Part of a small language model's weights: LayerNorm before each block, rotary positions.
MLP neurons of a small language model. Each row is named by its layer, matrix (up: input weights) and neuron, and shows model dimensions 0-191. Each number is 128 + 24 x the weight over its row's rms, rounded and kept within 0 to 255. Numbers have three digits each.
Before each neuron's rows, "fires in" lists the words (lower case) most often at its 100 highest values on Wikipedia text that the model never trained on.

fires in: "that", "because"
L2.up382:108129110141077058129086131136140100114129159168125087108156140093152137118084159150110161137134123124113134128081113094136122112176129096118131133121124152104110115105143127127121122141075160154134140153182135135131150105183109139127121140150153144095119096171150126106142139133136127123154138178151099134111106121155096108101110095140123129107157139110151124163168164152100110125133151124194165101119119116133121125136126097146137127135117155139129131098105184111102146157153106099129111134125117142127157141137167150174135115166138117123144144123056143168093097114095112092

fires in: "by", "as", "pre", "include"
L2.up217:120056144120118121106159110152103168148110124122126154086132122079151089111121141143101115142135152113140146107131123132137130164105140113110121127121170136082116124190103132097110093156149125110115115170143157182157097102143114116129205109088155134109173109121156120148153110116104129152117150157099136148144157148103123134112086149160136183126119106133140090112115159151085122140140150136097170134141093113140147140102125136114101185148133125156144129109122143145119142106130127082122140122157086151134138139125147132095148134115096153137112142115108151138189090097106132143

fires in: "such", "known", "same", "well", "personal", "main"
L2.up650:109120070109109154121184147152135129137160075123168079146112104158126070155108115091064123125151133140166099123130127163133122153146159122150114110152147126135150101130120135118099092145150155122107115136142118127137135144118140110143134155055128106146131128112145141137118138121108151150131162145115128135095134156077164110117129118107095137148168117095126101131119142100117150109144155119083134131130129133159149112173143095117135116072132147108136140152127104123138114145125117113143203108131161166157125110165139171096096117108128119155101156132176108102088164138110125097

fires in: "it", "at"
L2.up102:082137158169122123155137131151155149140168104105097126127152122102202086169119122129109112125090089142145137117124137096136116115120141083083136143145145160145138134146132150136107112124136181096103077138107149111129105101111122154155151125139108134116140162144160136113155137101121176128095144131140118077108125192126091119067125158146141106077119108091147142119110134141158128093108119140127112128139135117161128131155120116126146151153153126143089166155141080122147105087114109108135166147126150129138140118083132136145130091095134158145095148116116184136103163099108122109

fires in: "the", "this", "they"
L3.up396:156108113146120145135157146118127104128120091112119097096144148131140124162134179109113135132076094121143185120095096149140122132134105070130117111152079148112115127117188174119152110139123119146155095128131119148100090133123144130133104122127129155168111131091172074149132124153175167134144171153154111115137114132098089139103069103139103112112131108165145102156158111093142128145131136121136138098124160123141147170112117174120103133129097138124095151142131161126119124101116084126110099112117141104121157135105152161127122102152135092066131163114167092166121141137113100120

fires in: "of", "and", "near", "to", "at", "north"
L11.up638:120147101178098148121113122111153158088103126143096146161134181118124141121150167162093138129156130132101120169146144112158101131093142147097087115104102102136111104164136137116115110146126131135090123129150141140103140158118129137100152116112150068137176142133110108156122123114153141110113102087171097170132108147174154125157097137131172143140189156127138124148132179073108108118164134138129150140091107098136131101138113135105104125112103145135124094108077094125102110098132124124139128148145142094146114149141162154114163119124099087153129139103142099123178126159077136139

fires in: "a", "appointed"
L11.up445:152122102080181162150097097160165118162147112140140141125123134138117125110116149154085114135086128145090154116124146137117151129107157118144121099127121132173141134167114142096118112133153087131142150165127106100126157140112112114160140126123124142157178124141138090161120139128122115125095150119111135114097129062114099107141117140126189145115082108121125187153056135147124148123126153128162130138104165139113154168089121107149140120206087129097116109114171133138121109104136108115135102080126144111166148119148119145098126136119161109148096161152117107121144141138098132106

fires in: "it", "additional"
L3.up712:078120122129111117120131160107052144117133149118145130129198131125130130166163131129128124098110124183138103115110155123155117109166124131092099101086151151131148173169145126108144102102122170158102131127125097093081090127107130147144142106109105158137158191154133100124127141128121115155150124155116111116133148164110089141125134130098168101131132137150128155122135123173134087130088136155171135138112130126128111114149167148133125145098153159125118132146141145144097132117098109118082141110136104129134067124149096124116120125144131192133053139128140143153136105146098118144

fires in: "have", "has", "bri", "b"
L2.up228:130107094163110113172105185127107118157120148142114120129118075114125094076122145139132133158112164135156158129103133135196121128158133110140112101140113116119134091130140154129168151153084120125144113086142172129130129176103145096102123089183135089092145166143111098141136147091085106136130158131143137134093130140126116123127140136129112056122167103124145112150126077111156119176130139125117159102109143116133145131132110114117143096134133126087099109144141110130112126134144135112112151143175104084138163166135097156144179163167147166118150115127114133146117119151120112157

fires in: "and", "the", "that", "first", "never", "a"
L10.up611:156119150116172179116118098151164094138117100128127135126150148123150122137131159140137129141100115111163122160109120155172180132144115125175133154091155109129126147103118149113142076122112091098155131137103112128092131138104134101179097141082150162077131110187149102129119112147137129108164138136129112147078112152128102139149149118090107111094102091138123107168151140120138076136150155127110129134140148136114128188090155139101119116162104162097117130115137122130122106131077135133114167140100112089130132143122089196135135112132160132110162134075143116159132145132131141132

fires in: "to", "then", "not", "before", "would", "never"
L10.up622:140142100096134127096090091133151114145109152177172142099144116119117135132128167121087075108158174106117085102149144129115126144141139123085130120115109116108174130144104119148095082135095142169096136164159132124142132136144123137100125125131117152104120128140106143147162143137128102135160163148145151123131108125156154105148163173136118124143137105156145148170109104169121083154171113120139101099137120133120129159088185099121184136118099093131143119147108113077137119135114121134148137142141146123113114178167140148099161093165135128081167132105102131120099167109174128142

fires in: "its", "his", "her", "ferguson"
L2.up636:179161146168172117111130126114139146148085117066155142155143127110143134131165093147086124084116125122131131164141114125108132093071123126145098096119126147150120131126126135132124092107061126165128114146127084105100102169126111126188167167130161141086126194138126121141134154142143085127115089139170127119138143183098132172128102145070119094126126114145142129128117127133143125127126130144112152112122176122112136124121129134096123130179145137131120133171171101113141131140161099079124154160105107110151112121113105114119127110100132126175119116100124129112125159120139119114

fires in: "such", "known", "news", "w"
L2.up744:146120095116135127119185128127128135105129100157153069106132106123105101181142074133114135138122099144133109114124150147127148156126135107110098160116100128150143093126119155109125108130118115098115089146092063157147108099111138118126136160118135094152118137104131109093136131156115113147163116134106155088140090097087128123097139095123108153128155143113101119130148150170099134156155139147105112143093116163065135113127117086152169147106150132110144124173134098108088189136144093140118209117140135105145114098121107114124107115130099154141108139123172133124145154171132111137

fires in: "would", "can", "could", "will", "most"
L2.up587:106101161136108151144138157084149083127142138111135130132103148112151165148136145126129126125160135151140139127135098146110150122128158117087131116121122086162108117122151130084133137128151088155135161166128110097052131137134118148089075127134102107165124129116149142110178133161152123144138133106098137121080116126123124099112117086169097152124127092129133132116141149149117095137162179148137129114117148100121123152123186146132152166109138148122140132121120141110120124104099104090063107155130135114161098126118099103077138115199140116139111130107151093167126188108163145141

fires in: "is", "be", "was"
L3.up30:133080117128105160104121113113143113116113108145140154132147122064133149173115125186146099166122152140141135091124131163141176125118152145107148126074128099127108116166141139126137122131179138134139138139124105120117142161059121109154126093145153162093121122134140114156112102121082091135132129155125159116145099145087085132105122132135105090103139091150142099116165124143158135134131122116167112101154094114102143132174104085126115161100172137136151123093106109109135160139129171157144119142139109095082131084127113123097147120172140144140109171121123126140113181155120120164

fires in: "an", "any", "another", "turnout"
L11.up141:168127145158141114095149128170136108131120140130150106077114128124184162125157141140149107132109124102144143149153147128147149156070120107086133125050107142128135117122139120067104125161098111104164167118114151096108094129110158147114086153149100116139167102140109139102133083134138110160158128095132131077138137088097121181137129127145124097150127104137095123178175148126118147123110113165148104117142135141090155123141147130149136140097070125135089136134117144114160104119123117105111111124138140120163123142116143107103128167082114073132117126089146134146130115140165123148

fires in: "as", "casella", "costa"
L9.up569:152155147155160145115127136127111115132140132129076132118139095139165161107097084145147110080115117143112125120142136149126109140120156115167116104118137134110092156133117103135107165111121129140103146166155114155100122129138164156100122106146142113087114129127198119093094102141123101151116167158109136086108172139177118095124074147121114145122136103096129159120147153157151164134174130123091119115111135136154161130089094113133084166158078133114109124141123166152132098138133182136148098148129064107143156125140131114151111138150094086142139102108114088095131135125117124162

fires in: "such", "same", "known", "these", "following"
L3.up716:083083086149125121127098114131137166137123165114158081108136143119134108133132127156138155157141129122126135099141156143112145092146168106127155136128161118161113073122133108115106113154132119159102078110123148109094129102117094142131160139091135145100124102125132154154138152088092143105149099159137089114161164176091135167129101113128135129153122153132118097150165151117126110147131160157081117151138101094111161114098151069186112131140133134124109095118116093111113154127148151121138146122174143114121119094158136143120145184103094185129135110137128147134128168102121101089

fires in: "of", "against", "to", "after", "with", "within"
L10.up698:136118109144149163135150136117186077146107126101132139131171127105114127084150144146143158085142106082089090197101105133118133111103170124159123105092105116138098133122134141115106105099145152150120142122126135149127142121102140143105147134126145131156159122150149131090136165125130108125124130118145129115146148149162142137171173131102102132093151136190128104130123140112160189134137103149130091065156120120162183089122104128144112158090157123135095127119120119094094122116103112169111140125128103066133123142145133124174102117160147133125137152139102119173124103155138115111

fires in: "not", "could", "length", "should", "cannot", "ll"
L9.up188:114135121091130118144137057112201135143127106118165101101115136127110118140116127159122111130135151116093112172125122144138180140116124150145147142118137083181159160112153137113123174154143081132153124171105158115129175145160099144072125165097101126110137127121144103109138119130125147121099103109115118093098135134138142132137151124120186119108139124143163099097133164134156126155128148144143080089146078144108111107145127137119087159120136141151086109143101140134151118128127138106087136131149135148112112112160141153110110139143096168075165108089161100097148130107118115155

fires in: "a"
L3.up160:149125127125138146183165131158180084181104118117115126097132115139116127125173162162110140155140116098109162094131112136135129131146154096149077152097144138130147113134158135121124110141122136132152152125149130109114148194107142065104156127139107127142162133111091087108168151106134123154139106080126109094118105077163130127107091093157120101135122119119146141142138121148144131151158103144146093141141166133133141169128149150131114157139047177131103100093144131125082115089111109110145131130142098118145110135123141107111139116120081105114124137104099149131122177103105130126

fires in: "as"
L9.up556:108124121142133120119164133099162129172125121139103096079146122140173149110112110154156117129149115143115168122130170090174138130144134117106116133128131126117107110182100140086143173098154130151073164160181154172139118135137140139110121104089119135131140139134167136134123113110143146093072134105071097108110112135126077141115109153111090127118116134110147117143156153125143136130173104136150144162121092104135151166138134164121109132111098153117175142128161157107147127118138136096159126113133125123165135096135089185102067138147113119148085139154104119116120124127141165094

fires in: "were", "are", "be", "have", "candidate", "is"
L9.up750:093102144107108104080126112100118123111076116125118131137127125107134126136130156150135119134087176137165128101151161143204128098143135148131198171089102131105137060133139155106117135116144115117120111155134127118157143170094140093146115143107116119145133135101131098155128106098134079143113119076149138127124160177142144078119121145101120108111159118155142145157139105097136133151108126159131150115133171138137122123133153112120099091146105170133130097128107114147101149108090118140117198151151107113089135149129110132115149157138123141111137107131094183134098136162147119161

fires in: "can", "birth", "candidate", "cannot", "candidates", "will"
L2.up376:145116173124157100144145150083109116088148132116172146175148140149121110170102114119127154159153162141136165129110153084090136128136129123132134129119125141150140103155134098120118110130148132133114094105161115138136113137152150163123130117118120117149141119166150119122127186165093117131154119082126118117107130147140135098112170143164138148116124118088154090108116079089111115174128117131116131101151083091149103092169194110122110102116124135128131112105133138112148127058090145090090137139118165094102155162146133121111120118179119089112151123111129116124131177181143140129

fires in: "of", "few", "significant", "empire"
L7.up602:144095101136137093119107098111130144115096128106089145149131120100138170136127119113129120115120147149144176081168129159142119121110123150174163087182140123136154155119171112071113133101158143129101108138093113134135098122145154141161134118115141166130116092104083127122125093144132169132118125171147152128164113125124114118123116116122152113169110146114086094114103157158100107166179155152145166090146152121124138123141115103137120108120125156163130131121084134132133100135075102184161142091107119109108164159167131179108150165110157101097112119128122123152103109147103115129

fires in: "it", "during", "chart", "appeared", "she", "attended"
L3.up245:092150121139113094137113145087105130120131110114087100159127131138124116102070124118086116081148099141122133112113127150139097096154169135079096114098151129131106159104134158161132121122132177084113183141133149122109132075093142133128134115094120116111088158106139108158139124135126105153120123109106170102154110118124095145116161149132122128135147142143146141119138188153148148132130149137127127055136128140167127141143129169116118151166151189144153168137129144106156111148109117161075118109133115141172096162106166177147143149129141158111106126117110123117165125103116138158

fires in: "of", "for", "social", "society", "and"
L10.up314:137141141137181133119139130141142175113106146123140170163157107189146126130107108140108113106103137107156126121156129147116122130158136158081079100135134084152132141128105162187076132120144107146085123115150076097164111166119162111084129152137126112167122109134128159129143122105116107105112090102132135175151115138134128132111128107164098145136135103138158130106117141153098106108110100106115133135125121085158118137116130119138134094145110135124108154144142109143117076149135126118155123116156125125124141163138149119075157130185154110114148100115107145129073114138040156129

fires in: "were"
L2.up436:104163116170120132106090078112153140118094141114091137125112135159141163157142144124131129141161137113140129102155139147120139118118132127125102111125132100116131148109125143119169125161180116137132147139136124109121141138093157146159143071096151133133107077100123150131090104112101125125121139148085161109154082151175106100146127129104145068108162107140143100134137098118164152138147142129134151165093151125131133101133126095139139081130147077139143091135090107140147154100094177110138154184139166134140123154137120104114126150184116128156116151145127082158119109115059122110

fires in: "on", "in", "behind", "never", "however", "road"
L7.up446:146158138153135156121163112106145122133165142131119133133105091084134132185108161126095133161135133108120107129116101106174122161177112173109140145124154122133150091136125116166117097093082133118104138112124110104139153077117157182075109114102096098130138166097129129125128111142164106117134095113136133154186169127096146095129135121112081090085145090121214140140129129146162101155150097151169125127148127151121136108086129147137112170156143141136134112107091123108141145131136116114149107116095101116110111126117117107121153125148096135083115132140137108098112135129145128123

fires in: "such", "same", "woman", "húrin"
L2.up373:174149125101150102129113125117143140133097145176163111139134139113174097158136123148131129117132118124151105120163111112151087137134135119108156101134111095114142166132095115136118071166134091166112129142152167141134134109122161087122128087110154148110147124061139156108141134086141100133196132149097128166136112176111142146098099122134136128151166128148081112125134100088123159142121135090108152123145113096168120110125108083110108119118143093134117162125154113152153158134136081147141177089137162106131180101115113158105105104128118139139110101144145117129075146124143109121

fires in: "on"
L3.up47:159199150158124111129126137157130142127134157115055179082130086131148100174136105111114093074100132133085101115150116147158132151157127124172123144144175131117124186128131123152128081129146137077127117147126113140112102117146180112150114130125116145108148123133103124147138107114119096092117105128136152137119136125146143112143153133163139160113182114112119152129117095114130119146177083171129129088059099152085123128088121104163100139101084115118127099101125136145148153123114127143142109106116137118131132137159163136142117107148132127112138151150100089136098123138105117121

fires in: "the"
L2.up646:142127140109127152157132158137146107142132132118158116136137120116155115197108153097122107129120101135127138145176134138164166145128105074126122115088138150123143132136152184105137112140076119150162095115106151093143104152103136101154124122173123113147141151115156118145146168094100190128125124099084134114130157116154105131126122104108096108116113125194104166182133122148159116117116121115128105119122158133119153120115157160107081139152163150134125171127149143158133132094080083137072150127136107141132155141110143117119086110104132121106135140068117118119116190142134134126

fires in: "he", "at", "when", "by", "a"
L3.up519:098113100170084116128160170122173160110129197099153136086163108115150116150187163143139114115129121146143104118133114156162085143150144093130075096128087143118097112130168149134106096141116153086137119144170138132110103126138152087125085124108109146166159124086120151133075100127132132125136147159159123084111120139152109149080155121125116135121146110128127170147144108123158142154181115145115107094131135119088142169139114120100105144144124125099126143126131166112143093096150123132124141104127126115141133105135132134135157078135122127081091151116127131149107118107083133126

fires in: "as", "than", "under", "over"
L3.up518:123169150171142119120143128125136083137131153145124097098139155130144154138109143188127172168123110135126117137098116109152076147142149135134147109101109128053170123134132148115105096102099113136158132159138149141116131096172113103048120141100157156111145136100118090135101143117150146125101127112136139134126116138130105098150082156141036106137124142144108131123134127107115141109126118096175165135118108113142123131084112102127089144124112082113105109114147131104111144156175104104112094121144160119119144136168140132142111104135161124135132135133114152170134136108182120150

fires in: "the"
L2.up433:194125120149123133104143154137115144145100102093155121102186109128154133114128173106118118123091131104108083162122140133143154164152125093087118112104125139133109132145100162110139146146051115134128128146115122121128127131147139107123140141171124128125153172131164130091136135131111190168119142147104125113149144153122118154133144143093103078129075148202109138157138117109139108114140107158091189106098163121128121131080144139120127119142153143126115083148115164144150125131131129137097119156134145099100136134123132136098137160090113135081108113096140112144075137145154151106

fires in: "a", "appointed"
L10.up59:123128135092135106154160118137138114147165123108123122150097087132162132098201143143117115108120112157124131099156087140116140122156115126134121113101140150159123126164126151114136145132116156135121129154103129112117150158149161116160132093098095134155102119153092119158161130123184170132127154082118129184122131114112096101138114107113129137098125129114090135125115151137133157144120125139162139130109141113072181148170157118143113131135117125096122172107144116140115122087127094122134130116117109126144109182191141115125033130145124071102082135121127135140087163151148143108

fires in: "can", "may", "avenue", "candidate", "cannot", "candidates"
L3.up606:142119119140107127119117108094139110111131090099116090130124164151114119127137101178147100126124110085123103140122139133123147165116122134132129126135177163158117170129152141099120080123128125089125138096133098134144172155169151127086130110121092112125134138127151157192139136152145100072145105143121121134110112112134121115125121116136118138137185116087146113153153132129065100133153135148082130123136077124135146146124158142143118106091139154157099121149150088130124133134106112098120134133133148123146169087171112163136107084188078098131185131125151091164122106081113111123

fires in: "which", "that", "how"
L5.up372:113077136130196106106102141111120111095096130133119134110124118099133134117131169114100149143094134120080139159107120131154116165138115120129059153139152157108115116114170164118157123114103087138162119132130114157150115109126129112141143145177064113125119092110139133116117135157117132118137117152202159128132104086146098118143138155170111152127141103130142144131160119106089154123145155138162124086146130109130168151149148153133128158123139106119140187152125117123116158072122100132131115140116153162130124152088097158148136083129112090108126143125084141130137159156077121101

fires in: "he", "have", "we", "has"
L2.up119:158131126189119129137142117107093112113127142119097108139145109094140154160129111139152118116147095127172185091101119140118133082118099162161161111143114116117129130093156122108124115099152136157132159123125156097081142129089131128091136096136136124087125151091113129117169114113109121106104149148134105127114094123118135117086136092108113081120091139136136140123121085135105105131146124124174117072137112105109165169139175129171122132102139124122132169159138111113140107149106127115140142162126103139124105130159118166122197124161179118135147090144148113104120205150152138144

fires in: "united", "county", "world", "new", "news"
L3.up191:087144122095140142130107112127139133144107119130144089149118125165115122118132130118094103118159122136102116133116136138152091139120082130138067103131151130108132126109157174177126160159150137113094128140115114102129146122130105098113092132061126128119114098107126115109115131169116115168059163137114108143132110138137110144140071125117129145167159119129150149142128125152132125124129162163141129148120128094136160132098154089089123139106124075144124148166132106124183115123095124098087170115134135150098083134140117159107156088160091120151172113175152125144116136070084157136

fires in: "on", "at", "in", "of"
L9.up183:143126106114110150200117127083147133114123116130149146120128149166106117129146124138133104150083136142140100165111130149150132138131106101153096119146159154141111092076168134109104103107147127136139210151154117144145146118122120139107165145108132135179106163089114158127128117101149123150140131117110095117136083120151136109148138137104099135119132158121136139134117148142120140163130100142116133152087083101126136152163109132132068084116161164163150096101144111152128106089172137155141122101134130103120166109166159144154093147119100087127118135066144080144146132093134135104

fires in: "but", "just", "title", "time", "though", "thought"
L2.up268:123112077060133098090142150108153109124092128172130140122133108164133115110165136153143152124102126132149106149129129145162164131168127132135147141142093112168129115155118149101129093124083153101153167116136123111223104150135110136138167136128113104110131119117133084125131134117134114094140164121102153117102117147119116078129122104129085150102136162096142146170140180153078109134143128113127146142110138120095123160155106163155161144119110103147075089112144110131135088130115117115091124148138153106105090129161157144110074131114131162114150140126156133148113136123090123125

fires in: "were", "have", "having", "with", "and", "are"
L10.up82:130153180186141127082101183105115111080073143124123131149137104131136145109109144151102131091121132155124141122161114141155139104129122122151119101136164123126112140141114155152143114132145174115116106113091083097173144143110170113147098144097196106134105124134128142156103164121061101129163170154128125104123106145125121075167091143098130110119142163149154137159159140140149114147097120132149135092128111134145163155134129124165114111143108164134124130136142106104087117149136111134138138151149095078168108130131133133107141125140113158090138123100095158125091091134106106122

fires in: "he", "his"
L3.up298:123142105116118145154137097148094139132104138116125139123162089116156144124119146112124124097141122063094118131145107173151130125149102113151069100127120159124108122152151110107138112179119135125142131129125095127104146166103126123171123075155125136106111161097127110124166155071129160155131114131102104102124187128093086100137105109075090099128101143154134146164147144095140123115156148168116123098107163183132125135128153126122151155119142152107124136149143172109076142157094121129128175098090120119118124128127113144158159122113133118118127130111138116149127169077188117141

fires in: "have", "has", "had"
L3.up211:127081099151163109084183148174157161108142088124116135154126126165084145122121107157090100141086168108130145148127139122142152171129144094159116117171101108143105077107162115110175116145121120133147114125117117120112088137069136135134100111149144150083170127119129112112102112131096101146111151123148176142124108131159126130129125106133112100115123123110165089132157099122117107142109085147077130096133162166098133142132129141135160120099124121077116108090117131126106136139122149138112161164156117141133121136158109175126161099169114152125148143134106133099117173144128089113

fires in: "album", "song", "video", "episode", "songs", "film"
L2.up683:123145130135139138149177125151090151121072108106107112157149104120159125169095135079092140123135108135122139136153131115128097127109111151145110160119088145133146169137086144086163152139098099136133132174142137116146120118137168150110102117147099110125147098188097137133117150074141097123135119165124116085128125147082156101150158163165119135119113105110150122131123110169165113145134116157141138141185103112168137112120119120130143158130148135117118138148100158129126106117120101098139178172121171148132107155148116088162137162081092105132123155129089127096163140118108097153

fires in: "have", "from", "had", "has"
L3.up107:119137087169151133122125150108126148132099097126082130167125120106139129139118101159143147092105109075151132132144130129141153172152144085112096138149115110174139104126118118135171145088149133106146123119112111144131097116116126112140123118100119112136108095146132072145127109121143138113125112143121052135120143171131144134136148158146097117140150147122135157135149154153118157115138133160099144086158162165119133140175099100060128160134095110131127095149168120117121115146157142147125194091147115074129090112146114185163163130099130125125076143104139124133129146105091106119

fires in: "an", "any", "analysis"
L11.up399:118116147125144139176144146132119056116117116145139149110127158146183132133133067163119091081119096121138133123125119119126135089149118112159136134104096126138176137098089124121127117122119128124143149135106135132160110133103114179130170138110088114114159104130165136112157086143155115116107133089089143083124149108126105164160095138070141127108156137144107165149134130089098109111122140132149148115155125129103109123174124159132075110087142124136097185143153184134126097115083125118096096120121131129157153150150151124111127104138131078174158116132111127150152141121120149115

fires in: "would", "will", "may", "most", "had", "even"
L3.up628:109136121143118142102110133065150099108126148125122150128135134095116152104131099151114157137175159141151107174177124187147146151129104150116113118128101108164133090090116136128100093179142097134115140094124126087145102158148121139110095131110148146100135093122114140141164151136165098146121093091111143116113098143194107095163099152118107125165151162097173093107112137111125119099132146169067121119146149125117135136138100116127103150146094074120136146147109110091139148137128126085108139147112132131139105137146109117117145141141098169135121113117155082145155150157142161153

fires in: "has", "have", "had"
L2.up675:153107120154146118103114111164124108120114175157161088118150123120163099111120118154139126093127126120110143112074146107106131101179108117144126113140161176143156064120138117118109116087095141087127124129120164142123087112112140105101089105154139085126155153109120122109094125116115152134134165104122098102185169154136108092128127127113161112127122140114144170092103148160099109142144146130121132118146182184164147173142121165162145149159096136116161122161125133139135135132125160136118160108123083121109124118155139182127129132136142150126151068124155130128157139109117127086

fires in: "has", "having", "have", "s", "had", "t"
L10.up309:134149120162122107134114110113142164107108133142117115120111091114141100140086176143129089112099134136158113153141119158176126134133100153133070140190123146176113119152124146138113121143151115088105123126099071135150091157124134141108104163074100160115122127148130126148074187125082152148099081160132110147118121173122097098121139149149098065122146109103140104137111122165135152135116130167158132131129102122112124136145110105124153156146072139150143094108140118128130120162139159140086162142130109133142135116124107128153169137116080148104130118117183143128126144104106121132

fires in: "a", "aug", "athletic", "away", "atl"
L10.up747:155115178111142146162116140152141134108101115153109130086084088131098105129138116107145113121151139121086132098165165120130102122114160109129136066164141139117127123138159115181135115103099123146124106155112133089126130107101112125136137135143095115138157098115080117150147145097113107155132130092152156114068167115118163111167159118145131101087174121150173142139117120086174123163131118164152159083133153120124115144109078155135134136127129146129131150172113132118140086110120128142065143139161122140172122151103107152141125118116128130133162162088123112101134161125101118085

fires in: "there", "2", "appointed", "spread", "throughout", "overall"
L5.up361:163144140116143145143116114105151125165180108150143094155104096165152181141125140134116110143136130111145154119101120155100138139148101142151130139142167143138114140101086141179123110134132147110121132132134131118171157089105113139086114145158132146079161133106124098115132115178119107137124115148138142144115128124106144078133074107113181127158143105143138122099153143129127180136087139128124131123115141077125134124068119093123160120139117186147149096126136061121113115141134141143118091122100101129147177155095153173101122117148110104090120115141113110153083114105120143177

fires in: "2016", "2010", "2013", "2017", "2018"
L3.up758:121132097133155128141142121124147083136161159106132149161174151100141092131162098148117154162128106117091141133139129163169134145136098109130148116151110131141095112159146087097115125146127144111128150149137125140105089134164093133074111121052135140134112140119119127125123086158139142076120141153111117131109129097108157134077176129127062162134100089155134148163106122144140096104113115119137116116123175083119161135123125112142131109154107130128081187081123139098111123138093111134142119065145110143119153115164138132159146136180118139126141129134132124133159141127110116176

fires in: "war", "many", "warped", "light", "plasma", "eight"
L2.up162:113122100094052125147140103169138147127133138075068123147107108153128114110132124151144136102113103102140109117128139159104129142138115140127124185110131158154090080099140127089144132161161079146124123120165122127122137155117142147108114098098112134166144112155145159110116097136149122146121132151124161120117127137173128113134099183120131139166122128126152137109126168127114109102129107091116113139130124129131151117124128138130169105152156096113176178174123131131093108144146086145145140121152094107124101111150141122107066154115115144173152149125110115172128091193083123128

fires in: "also", "was", "has", "eventually", "not", "then"
L11.up21:162112126144159101091142113117120108126126150140127078096120097113112131132105103141154136091131157140125176119158126152147117099154124132124116134135130114125144076119117110115169107145078135117113127117149139165111155107105144172139108128109121153105113150167114141174113138136132086183201120120108127089147119130109142087156165145123114110149108141135178113103138174158124101153136130170114124129145105157182116138152102069113085107112137112104153103135141112130124118153128161127137161144134126135167134141114081138107130105128113199111171112105128093116095177119150119135

fires in: "it", "her", "his"
L5.up275:130131115156121163095170119172096159124168084102139134145140121141122107145098123148119137106149145124151113130132091127098133102143153101159100117100153139111111126119183157141174154123107147119107116173122147111124132129096112151126141156124166140104158151128118148147136145106126141067085105153116156118088117089083136135134094123095091096116160085110119120129146142118112157152168148150137132102162211127121155114128147131109108157104143109087128129114174142088128147113117085117143106135154143116142141150085139148153150115132124122122090114106104163113140167079084116121

fires in: "known", "such", "based", "two", "personal"
L2.up166:161169136140141126150163101127145106108123128114124129135140123109148085144095102129114167165137115126109160120118150111142106113155126132119103172114129148133095090112109108114153148116153126140124102103094119118103152103088160142119141129127160146100135105122118109119125170136117117120122104162091121098188102142107153178143115122053139111164117131114157090116157060152169168138148135147132113119145151111113096136139089103153150107078114128115147146141163137143118125134145117173125159107168147165110133090146175148109125071096114153128118121102154099153120142093174099141

fires in: "to", "at", "anthony", "t"
L9.up687:081154120054128138156110109093194128103115117145121167149120174159140116107107092133109107138149141135104114162125113166162133130122095104115090106128153136169119128126145161136121134133113127127103121145132138089142147144148062131069133105130105194128185175110138147109141145131146102165097153114151185139110111106118115115124130145099119119114156134142103138141141138094155119127140130147161102134126109144166123132104123093102125108099144080125148121132160146097141076111153140137157138124151141151113116069116123117147148115147162146133110113079146140110139108107132119155